MLP neurons of a small language model. Each row is named by its layer, matrix (gate and up: input weights) and neuron, and shows model dimensions 650-745. Each number is 200 + 30 x the weight over its row's rms, rounded and kept within 0 to 999. A neuron's up and down rows have the sign that makes its largest values positive.
A block is one neuron, or neurons of one layer that tend to fire together. After each block is what it responds to, as a language model described it from the Wikipedia text at the highest values.

L4.gate0,178,221,209,153,207,155,216,180,204,237,205,221,220,195,208,189,189,225,187,152,206,241,203,185,226,216,225,204,206,201,246,268,226,161,213,199,170,214,184,174,159,185,258,196,185,306,195,204,239,173,257,221,214,215,201,243,187,246,245,214,151,182,182,215,136,179,187,147,226,217,190,178,164,223,210,171,233,216,240,140,176,174,170,164,186,197,173,145,222,189,175,192,235,228,168,181
L4.up0,186,256,221,105,186,191,216,172,248,194,266,263,214,163,158,181,153,260,254,198,204,179,176,206,209,185,223,199,193,238,195,228,257,181,201,149,187,232,197,239,152,183,189,267,147,196,241,226,235,192,196,157,182,171,181,200,225,194,211,212,202,246,180,154,128,250,203,111,248,216,213,205,200,235,240,206,222,220,180,206,208,242,192,186,243,195,151,243,244,190,200,215,205,212,226,218
L4.gate242,225,178,160,208,194,230,209,210,203,212,186,251,186,188,179,155,196,170,266,163,240,238,209,181,218,213,196,214,152,204,221,178,219,179,198,151,222,169,198,197,265,243,171,239,178,193,239,208,216,209,200,241,203,219,236,236,177,245,177,176,219,189,208,203,194,198,170,181,206,192,196,202,233,201,195,215,247,237,245,227,193,180,147,200,196,102,193,168,190,206,211,226,162,219,148,240
L4.up242,222,188,229,213,251,196,198,236,195,192,196,253,143,194,206,175,177,199,163,160,252,181,192,208,242,253,207,150,226,186,224,162,237,222,158,164,201,244,199,175,189,241,188,160,245,275,173,198,219,172,189,179,218,186,258,182,185,214,204,268,229,183,216,199,269,148,186,193,122,187,172,207,197,169,191,242,176,190,209,147,223,207,239,208,184,200,197,177,228,213,188,172,212,182,201,176
L4.gate341,236,236,202,172,180,188,210,209,197,204,190,202,196,125,202,237,199,207,174,219,223,210,196,148,215,190,199,216,197,261,277,154,177,210,186,239,272,230,146,184,230,201,171,148,213,231,172,153,222,171,197,210,232,247,130,220,203,201,164,211,190,168,194,229,207,210,203,168,152,157,178,247,218,225,197,188,161,191,174,162,163,210,269,190,142,166,142,176,221,116,226,209,188,240,198,177
L4.up341,207,179,235,177,180,271,236,133,265,153,263,152,212,197,187,201,229,167,215,149,244,170,147,219,236,225,194,230,197,215,225,161,198,154,156,187,241,230,207,148,201,206,199,201,209,191,137,196,236,201,192,185,213,183,162,221,216,188,232,246,202,189,208,181,200,240,213,183,155,255,184,212,169,217,214,183,229,171,255,168,226,215,152,202,204,197,218,181,195,203,232,213,152,148,242,209
L4.gate564,191,190,250,111,191,225,193,197,205,235,195,175,180,163,224,169,167,229,198,175,197,201,162,247,173,202,225,241,200,168,223,229,229,183,206,259,167,249,226,213,188,189,222,158,238,150,232,150,188,149,202,127,207,158,186,199,201,177,199,248,191,190,178,230,188,237,203,198,174,128,212,194,170,212,187,193,229,171,203,210,182,196,199,199,189,189,222,166,161,235,209,219,235,209,244,206
L4.up564,182,174,153,178,206,222,223,195,242,165,202,235,243,174,197,199,189,243,183,191,209,126,222,201,211,217,237,229,203,182,181,197,171,164,191,183,181,211,202,236,223,171,168,224,171,222,221,185,159,235,188,221,159,193,265,242,189,252,199,217,213,188,203,135,238,187,181,198,169,245,199,232,180,164,146,181,212,228,186,187,191,160,234,223,165,177,218,186,169,242,194,180,238,169,231,232
L4.gate733,160,236,178,225,189,186,237,192,156,163,200,194,221,161,190,225,209,276,246,215,203,239,155,230,233,136,227,213,224,168,178,211,166,186,225,150,183,257,234,244,229,160,206,158,151,152,178,213,203,211,149,192,175,233,166,196,171,155,211,191,226,148,159,111,170,212,224,188,225,181,219,162,267,160,171,222,169,222,164,214,180,174,214,137,230,169,218,165,204,175,216,196,209,227,208,156
L4.up733,153,227,193,197,157,185,243,182,201,202,231,226,228,139,121,250,268,190,213,194,185,269,159,219,191,168,163,236,174,236,225,246,158,176,232,254,209,206,226,252,211,237,175,176,155,165,203,207,185,168,190,197,209,209,131,215,182,218,192,190,191,179,200,156,183,254,202,208,210,247,202,209,206,193,203,175,227,197,184,147,128,158,170,176,211,231,160,143,170,215,213,214,212,174,160,192
L4.gate946,134,220,176,152,255,173,192,259,182,199,225,194,195,198,230,158,215,178,257,201,178,197,199,122,208,223,217,207,256,249,228,244,218,185,229,202,178,154,172,122,154,209,194,192,215,230,177,191,240,214,156,156,198,239,218,239,203,237,165,192,238,189,195,185,200,245,180,223,201,201,167,191,184,177,218,157,200,185,183,178,204,138,233,200,167,197,200,199,214,229,204,178,189,215,201,183
L4.up946,223,262,233,170,175,153,215,229,191,193,231,119,220,257,163,251,242,157,201,245,203,246,186,165,184,207,224,202,141,187,135,182,210,151,243,185,205,242,208,209,224,237,193,197,230,239,188,199,253,201,196,239,163,247,218,190,211,281,268,183,209,231,170,249,173,219,185,154,153,234,174,215,169,165,241,224,217,168,220,178,226,204,197,198,194,149,210,232,212,197,142,258,173,221,205,212
L4.gate1379,181,165,205,179,250,192,250,174,217,215,208,269,229,226,176,190,204,199,184,245,196,166,203,203,192,170,199,230,199,213,220,224,228,192,217,223,233,205,226,170,197,155,211,256,185,208,221,194,231,228,183,177,202,201,159,187,201,236,212,191,200,169,173,174,140,259,221,187,178,220,223,186,203,177,215,199,168,174,196,183,200,201,225,220,182,197,257,225,189,151,213,231,187,179,187,218
L4.up1379,209,203,171,214,212,192,249,202,213,166,215,186,209,204,187,214,226,204,195,231,188,146,203,244,236,203,168,187,167,198,221,221,179,194,197,196,203,193,209,162,150,257,194,201,196,197,197,272,225,258,163,241,221,197,200,208,209,175,242,216,162,242,207,245,244,197,240,253,167,204,229,242,194,191,265,215,216,231,192,138,107,208,216,213,222,130,185,209,235,213,182,187,208,198,161,163
L4.gate1460,202,207,274,208,195,197,221,218,207,234,228,225,173,238,152,169,182,238,209,201,208,200,262,198,214,161,164,224,211,238,177,225,240,162,256,198,161,176,215,249,152,162,188,157,202,206,149,188,247,220,199,205,250,214,194,212,199,194,196,262,143,175,243,163,215,220,188,228,219,205,226,179,194,185,244,214,237,183,173,183,214,178,241,192,158,190,161,223,226,189,171,218,239,213,147,180
L4.up1460,184,216,226,167,207,237,230,161,193,165,220,192,245,212,193,236,244,269,219,210,229,178,160,256,214,173,220,193,242,186,198,146,220,181,170,209,142,201,162,187,192,228,206,171,172,225,192,194,199,197,176,205,214,235,240,158,222,170,231,209,226,191,212,199,233,244,240,260,191,215,183,153,202,240,207,220,188,216,204,185,182,244,215,214,171,224,191,181,223,214,209,173,183,153,169,182
Description: The last word or word-piece that completes a multi-token proper name, often in tables or sports text (West Ham, Hull City, Québec), plus some time nouns like years.

L5.gate745,210,192,199,262,210,200,171,177,220,228,220,229,202,227,195,225,249,243,167,175,168,216,219,256,247,169,250,256,131,86,198,183,120,204,211,179,214,214,192,188,168,210,186,207,186,195,186,209,220,157,225,221,190,189,194,198,204,238,140,256,212,201,230,152,212,196,162,159,180,204,187,232,194,176,231,228,199,226,145,234,151,214,226,182,194,182,182,183,185,289,219,151,159,208,174,201
L5.up745,170,203,181,175,203,241,182,150,170,185,197,204,243,248,205,184,210,249,259,177,221,245,241,228,230,168,195,252,221,225,176,153,201,171,221,229,175,264,140,191,217,190,192,210,188,166,167,263,236,189,195,210,239,231,230,195,205,173,214,207,249,249,197,159,232,254,185,150,203,245,179,235,202,180,145,188,232,184,225,200,167,206,154,176,225,201,185,232,184,210,206,202,133,175,180,163
L5.gate895,234,152,205,197,179,160,94,244,259,191,172,247,231,180,240,192,232,222,178,189,225,154,223,193,242,172,215,277,204,226,163,134,227,218,172,189,125,177,188,217,174,188,215,190,216,170,211,151,166,239,198,204,238,189,211,175,139,155,184,204,188,169,203,190,199,234,185,183,205,230,199,234,176,233,217,157,217,200,228,168,166,195,170,180,197,203,152,203,217,221,227,201,208,199,184,203
L5.up895,175,163,215,230,163,237,167,214,217,195,149,229,228,187,258,206,217,203,215,211,205,176,222,222,205,232,220,249,190,135,217,185,267,183,194,216,220,178,228,203,170,228,217,244,179,204,222,214,195,211,219,146,234,196,227,218,154,189,197,171,207,191,220,131,170,198,178,219,207,256,198,215,161,238,175,170,201,156,222,172,253,191,193,179,199,208,204,185,180,203,211,200,167,207,177,115
Description: Non-initial subword pieces of multi-token proper names mentioned again in an article, e.g. Kras-il-ovsky, Hú-rin, Fincast-le, West Ham.

L5.gate726,250,188,184,179,207,191,229,216,201,132,160,207,158,172,164,188,174,217,177,201,199,153,162,213,185,214,170,230,190,223,160,163,203,168,219,165,180,207,213,155,237,192,210,217,153,192,217,161,199,160,258,215,215,200,214,248,220,186,228,235,279,236,178,198,145,202,219,226,183,160,223,214,157,178,202,211,235,154,214,202,126,192,169,210,142,211,207,208,162,198,241,222,286,219,200,163
L5.up726,212,214,188,219,186,235,225,173,175,118,207,207,197,170,162,223,216,205,224,247,189,145,193,188,268,200,222,219,179,219,166,195,183,190,189,159,212,202,181,170,155,201,196,193,211,212,204,176,178,158,231,184,190,184,227,167,214,168,221,211,203,193,166,195,176,224,214,185,188,135,204,202,167,195,215,219,223,164,267,134,134,216,202,190,158,143,190,122,189,187,195,197,205,132,236,240
L5.gate857,214,237,222,205,236,204,209,186,190,256,213,235,177,209,180,238,201,191,243,205,138,200,149,150,154,225,213,206,234,246,195,263,198,202,210,221,192,231,114,163,184,183,217,202,120,199,231,216,182,105,211,178,191,249,187,193,220,126,245,235,200,213,219,234,248,229,164,224,269,200,191,241,162,217,182,194,156,206,200,227,185,145,234,145,225,213,180,225,235,220,196,171,210,113,201,186
L5.up857,217,227,229,172,238,188,204,203,209,224,205,167,238,239,163,239,161,172,247,217,194,233,185,190,169,199,254,251,260,209,182,196,187,196,175,168,216,177,235,180,230,145,197,219,227,214,206,233,193,215,200,192,193,216,237,185,212,216,172,236,205,220,211,145,246,174,154,239,238,211,245,229,197,175,215,231,169,172,166,217,241,243,223,269,189,179,204,189,200,196,209,222,199,180,176,189
Description: Mainly "of" after quantity words like one, some, seven, members (one of the, some of these); also sentence-initial prepositions such as In, From, Among.

L3.gate435,191,217,209,145,168,217,195,191,258,242,165,183,248,214,188,189,184,207,188,223,198,155,192,239,225,143,235,184,208,184,186,224,233,183,128,264,209,231,197,189,213,188,198,181,203,199,212,225,186,195,236,216,224,192,176,177,195,226,197,176,199,232,268,207,191,204,187,172,243,225,239,208,239,206,226,150,214,205,179,181,235,235,211,161,240,156,216,175,213,195,234,238,206,239,239,197
L3.up435,192,164,178,136,234,201,247,208,170,213,266,157,150,216,243,150,207,207,171,217,164,200,203,162,249,186,150,235,228,149,239,275,184,234,270,180,190,237,180,194,247,180,211,218,198,238,188,203,176,188,209,216,198,184,156,191,188,159,208,147,173,132,209,203,227,172,204,180,149,269,220,240,207,217,177,170,170,189,177,198,189,192,209,187,233,134,171,250,194,201,212,206,182,245,208,217
L3.gate1291,213,190,164,190,231,170,184,212,204,219,147,190,214,257,132,233,194,175,202,163,163,205,173,213,237,188,162,206,157,166,208,252,245,209,137,235,217,190,219,166,253,212,201,232,202,202,161,202,255,168,212,230,240,207,233,204,207,232,193,189,244,230,127,206,223,238,205,195,187,137,256,224,205,197,252,167,190,181,232,228,226,211,222,194,131,193,210,207,228,185,198,197,182,186,176,207
L3.up1291,186,147,207,194,209,239,220,173,213,167,210,199,173,189,191,200,231,223,229,150,204,180,183,209,224,182,193,165,156,185,205,182,216,205,184,246,183,149,163,254,235,175,172,197,176,168,213,213,208,174,180,205,210,196,214,179,237,194,203,183,215,239,141,179,224,202,227,168,207,208,197,238,231,173,262,235,209,174,208,215,177,185,259,208,172,164,228,219,135,200,162,206,163,145,166,161
L3.gate1336,252,153,169,171,230,191,213,262,178,178,174,161,183,229,228,218,251,261,178,150,187,170,181,143,218,201,194,203,205,266,208,219,188,217,222,186,213,177,176,202,219,235,204,212,259,230,182,232,169,152,263,204,182,176,218,190,173,207,227,225,211,188,189,237,202,184,179,229,174,237,208,218,154,218,222,196,186,184,227,275,234,223,173,169,230,174,195,212,201,236,166,208,209,235,254,183
L3.up1336,198,189,206,176,192,235,201,241,177,178,231,103,205,169,161,210,192,175,215,197,131,233,221,156,200,236,234,215,198,229,211,196,204,215,171,234,195,240,230,165,159,248,265,269,241,253,184,195,172,194,233,243,194,243,233,182,153,210,229,247,200,208,218,195,165,171,195,185,221,208,196,259,230,200,169,186,190,214,196,238,199,227,161,242,221,186,243,226,178,220,181,223,184,197,115,192
L3.gate1388,181,184,226,228,255,167,198,156,187,238,206,200,214,200,191,242,227,237,244,213,182,193,237,201,230,259,180,120,178,238,229,201,215,204,217,169,227,217,141,176,179,198,183,171,217,212,144,267,234,245,263,187,203,264,202,127,179,229,252,191,206,188,181,216,174,162,222,181,183,228,212,223,156,220,187,194,196,180,177,249,244,193,197,193,190,217,132,223,203,241,191,261,205,241,185,146
L3.up1388,228,189,162,222,213,153,255,190,224,196,262,187,233,250,238,187,216,193,233,174,190,171,197,244,220,238,157,173,159,209,186,232,197,173,222,220,174,202,215,225,208,191,254,186,221,216,127,180,192,195,202,208,234,160,220,188,236,183,199,188,188,220,229,226,217,209,176,150,179,165,229,175,188,190,249,187,192,201,197,207,211,196,192,207,192,164,178,167,195,133,245,213,215,255,223,189
Description: The word "of" after quantity words in partitive phrases, such as many of, most of, one of, 9 of, and also inside names like Journal of Commerce.

L4.gate442,189,213,216,224,164,200,203,210,203,287,207,186,176,165,203,205,197,159,181,144,197,224,209,224,145,232,197,149,190,192,206,175,220,230,192,239,267,214,154,174,194,154,225,261,202,177,206,158,276,234,215,222,150,193,286,147,234,165,168,202,159,196,197,220,181,182,222,171,209,200,192,195,235,209,177,199,174,203,225,241,249,195,240,205,219,192,231,210,172,198,161,165,203,143,244,190
L4.up442,229,221,211,201,205,188,191,212,212,237,160,236,169,215,142,186,241,196,212,245,164,203,187,219,185,151,206,203,171,174,203,166,234,232,220,192,192,181,146,176,232,203,182,149,245,210,153,223,193,216,151,230,189,190,178,182,169,180,226,211,199,175,162,182,135,203,145,202,183,216,170,176,203,202,190,207,162,183,170,182,143,234,189,222,244,216,121,196,225,145,232,209,181,279,186,204
L4.gate558,168,199,166,174,203,208,228,175,216,198,185,179,234,178,219,208,183,205,243,207,150,225,167,204,187,202,181,182,187,229,178,226,204,175,208,200,223,218,193,184,207,236,194,170,204,204,145,197,207,197,201,183,220,210,191,167,231,256,120,185,184,206,196,192,215,162,252,204,184,269,170,173,158,174,218,197,276,223,149,181,260,167,196,229,195,161,179,206,195,199,183,170,240,234,243,151
L4.up558,186,150,209,196,203,199,219,222,190,222,253,155,208,166,221,191,262,220,263,238,171,228,184,257,225,187,190,177,145,240,177,237,174,200,155,182,239,188,176,191,234,174,194,193,200,184,173,257,205,193,189,176,201,220,221,158,239,218,147,128,216,204,191,205,172,200,283,176,194,234,226,206,204,164,222,185,236,238,148,149,273,148,225,142,204,241,191,185,151,213,184,131,243,233,223,248
L4.gate841,240,178,130,249,207,179,269,195,219,234,182,178,212,175,210,223,177,181,244,201,132,184,190,207,184,237,167,220,195,161,225,142,204,195,188,205,218,233,153,251,231,180,269,185,235,232,146,199,154,163,243,161,181,229,183,203,214,194,190,220,206,223,199,221,209,177,198,171,263,210,174,228,239,141,195,159,242,190,206,153,212,247,255,146,171,242,198,197,148,218,261,195,173,164,199,126
L4.up841,225,188,196,230,203,202,246,242,228,151,232,141,225,200,182,213,184,221,231,183,174,189,149,193,297,211,199,209,147,193,165,175,197,185,180,203,227,217,223,225,203,138,290,154,220,235,262,203,170,149,203,224,273,221,241,230,243,202,160,197,160,179,198,206,222,138,227,180,135,215,197,248,169,142,243,185,194,182,163,137,241,245,185,213,182,211,152,209,181,189,270,190,157,149,227,239
L4.gate844,248,210,187,247,241,153,175,139,178,222,163,181,261,185,197,148,180,139,173,155,193,147,149,194,233,203,203,223,191,186,216,190,204,239,165,204,139,192,208,156,225,161,209,192,223,210,210,198,221,169,254,124,199,180,225,211,243,232,202,132,185,221,161,176,199,185,164,234,192,238,239,180,242,173,208,184,178,241,178,186,179,206,187,194,130,189,148,175,208,249,208,179,147,198,256,143
L4.up844,254,187,221,198,220,217,180,147,165,226,183,201,218,142,204,204,143,129,203,161,150,199,221,170,244,211,183,183,183,221,196,181,152,195,227,195,175,191,234,204,222,173,176,203,171,249,158,187,228,177,195,200,183,213,224,270,195,204,159,226,208,171,220,284,278,221,196,205,213,244,204,177,220,194,147,235,134,225,195,197,242,177,215,189,210,210,272,175,90,142,257,205,222,193,197,216
L4.gate1254,137,169,220,272,217,237,221,232,138,210,184,207,194,190,187,196,210,170,200,199,185,130,221,243,206,198,227,275,139,246,183,220,246,215,222,189,186,224,195,204,209,204,202,203,236,213,173,179,187,224,206,247,202,201,194,214,201,246,223,140,218,226,215,210,183,189,176,174,223,134,239,196,195,202,171,214,147,196,190,233,183,193,215,233,214,115,179,246,204,208,221,188,224,204,218,206
L4.up1254,274,163,237,245,274,230,201,167,201,192,170,211,198,187,183,185,185,187,218,198,184,153,173,238,240,244,180,257,143,205,163,192,194,213,197,188,222,169,172,214,174,193,211,177,171,189,230,214,206,179,226,191,199,194,186,253,234,248,180,163,194,209,236,196,209,172,178,196,208,231,313,221,218,208,161,215,232,186,199,217,169,187,228,221,189,183,231,209,176,237,199,248,163,176,217,187
L4.gate1380,208,220,178,180,216,232,194,203,200,226,179,186,268,171,137,193,160,126,219,210,204,164,225,233,219,175,168,194,185,147,234,197,179,141,162,223,215,210,193,234,156,182,168,201,225,193,196,221,225,157,193,200,165,229,192,220,185,214,201,190,200,190,233,251,190,207,224,191,228,216,182,205,147,193,178,190,203,219,188,252,188,252,161,163,152,206,232,186,188,191,216,181,215,210,185,215
L4.up1380,226,206,116,229,220,231,193,227,201,198,223,181,174,140,199,218,114,178,251,209,204,140,273,214,204,153,166,237,184,203,205,201,177,210,152,227,197,222,199,256,174,185,185,194,156,200,165,189,206,180,180,124,233,217,230,203,281,190,188,181,212,159,199,159,228,162,194,173,182,205,163,191,165,172,158,219,237,194,196,193,227,254,184,184,186,202,236,197,207,181,224,232,229,209,147,165
L4.gate1455,240,206,204,223,256,220,193,183,184,191,162,213,196,168,173,246,219,178,222,200,234,195,216,254,211,178,188,179,221,174,246,203,196,199,157,237,242,192,136,199,233,224,199,208,229,202,188,171,223,261,271,208,169,261,192,242,240,223,215,205,195,238,192,202,170,213,190,165,177,202,212,174,163,154,207,173,194,230,188,234,200,222,214,200,188,196,249,159,217,152,204,193,181,218,202,161
L4.up1455,217,198,191,146,188,241,200,225,210,138,199,223,216,164,157,263,244,188,227,225,211,192,239,204,203,166,190,177,217,179,218,228,169,215,216,247,228,200,153,175,200,214,235,181,239,218,175,205,173,178,250,194,161,209,214,234,221,255,184,225,192,228,222,281,198,206,256,144,149,178,180,223,165,182,202,175,236,230,192,177,203,270,203,207,164,192,202,180,179,124,234,236,215,190,193,225
L4.gate1643,230,147,255,235,251,231,242,185,271,222,214,192,194,134,200,209,174,193,216,213,216,159,269,167,226,207,164,253,244,225,164,207,225,239,183,182,229,198,158,199,214,206,247,212,234,192,198,218,153,209,199,255,160,232,215,168,200,229,155,216,186,195,221,173,220,146,151,177,245,183,211,134,207,201,183,161,199,220,248,191,211,249,199,160,175,164,190,202,204,212,176,168,218,184,227,231
L4.up1643,173,201,190,209,196,217,169,203,198,172,211,205,225,145,218,168,201,166,194,207,183,181,181,216,226,217,219,176,191,169,202,193,192,153,216,264,272,208,177,180,213,204,232,190,148,144,202,170,154,192,156,152,195,232,198,269,201,263,204,221,289,257,178,181,188,192,205,196,209,248,216,191,224,206,203,160,152,171,135,220,195,155,171,186,124,146,144,198,152,227,202,221,203,201,207,179
Description: Fires on "of" after a quantity word (one of, some of, a number of, three of), and more weakly on possessive 's, its, their.

L3.gate188,232,253,172,151,213,239,195,186,233,168,203,218,182,174,238,129,229,149,196,229,184,176,149,206,190,201,209,217,182,241,201,185,197,170,235,215,257,192,188,198,175,225,231,177,195,241,208,200,225,161,185,183,175,263,191,231,243,203,224,247,253,252,169,175,243,211,196,223,220,218,171,214,195,157,181,233,252,212,216,238,169,221,218,171,244,228,242,185,233,172,225,196,269,165,210,230
L3.up188,248,209,126,146,171,206,193,165,176,179,227,260,216,210,143,190,129,215,169,188,197,129,121,213,194,191,176,183,173,223,246,199,204,198,183,196,188,263,202,181,198,238,205,225,242,237,254,99,261,170,189,182,202,228,222,182,211,217,152,174,233,246,204,232,184,230,160,159,227,247,157,140,229,216,210,161,235,213,167,227,216,247,222,175,209,181,170,145,184,184,199,230,194,172,216,140
L3.gate924,188,246,180,287,215,223,225,220,181,183,184,241,167,202,205,161,186,224,236,203,231,140,128,187,185,227,190,219,141,215,225,186,164,208,209,216,245,255,198,176,215,181,174,251,190,237,234,204,258,205,190,213,134,169,243,218,206,197,259,218,218,227,223,173,192,207,164,234,200,249,163,220,222,204,210,184,135,228,148,265,152,234,136,216,149,136,198,175,214,228,217,174,132,242,214,209
L3.up924,237,175,188,235,210,222,227,239,213,215,259,240,162,192,187,200,215,153,214,218,261,149,176,226,180,190,229,184,208,179,219,207,237,222,173,180,213,248,176,173,243,187,151,170,198,188,192,174,227,189,194,177,199,194,152,201,215,158,204,239,192,204,191,204,209,211,157,206,249,186,209,205,198,214,164,185,177,228,208,221,229,170,159,202,259,143,120,160,160,265,192,237,148,219,201,156
L3.gate1157,198,188,187,212,227,231,222,221,207,195,172,218,180,184,187,193,156,186,211,181,218,168,204,207,146,202,208,228,228,230,277,229,202,213,226,210,207,261,166,168,202,217,186,184,213,242,234,207,198,192,172,219,191,190,151,206,227,224,213,227,229,182,198,198,175,228,208,241,232,194,167,218,198,156,191,224,158,241,214,238,137,173,178,236,223,157,223,172,182,177,213,211,206,225,179,200
L3.up1157,159,176,246,195,218,192,235,223,193,222,219,241,201,168,238,188,149,191,180,192,200,196,214,251,222,239,237,231,238,218,232,198,162,189,210,245,172,278,273,202,201,200,229,215,245,219,245,177,232,142,185,221,155,167,187,208,206,221,198,249,200,176,218,183,157,202,194,184,231,256,169,242,179,191,221,213,199,246,211,187,197,132,217,208,205,161,200,206,208,154,184,199,171,197,237,231
L3.gate1601,220,195,231,197,213,161,213,208,217,192,196,170,158,226,214,189,178,185,154,221,222,241,243,213,185,184,211,222,187,174,239,167,207,239,179,155,213,188,228,211,177,219,190,214,148,188,238,140,190,169,172,219,204,230,233,204,184,192,153,210,237,201,170,167,153,216,223,164,188,286,192,206,174,190,265,191,205,229,161,231,180,180,182,183,223,253,195,228,279,201,163,216,202,177,229,259
L3.up1601,260,191,164,204,136,236,213,273,222,195,184,218,158,196,187,187,206,208,249,197,166,184,150,218,155,226,168,187,228,246,233,218,161,187,179,189,176,241,221,198,204,180,222,174,204,193,259,160,138,177,229,153,192,230,224,202,167,214,189,259,237,186,216,162,184,220,216,218,213,204,195,237,184,187,210,147,241,247,183,192,158,188,156,220,215,158,235,201,162,192,208,210,197,245,178,217
Description: Final pieces of multi-token place names and the nationality or language words built from them, such as United States, New York, Guinean, Romanian, Uttarakhand, Portuguese language.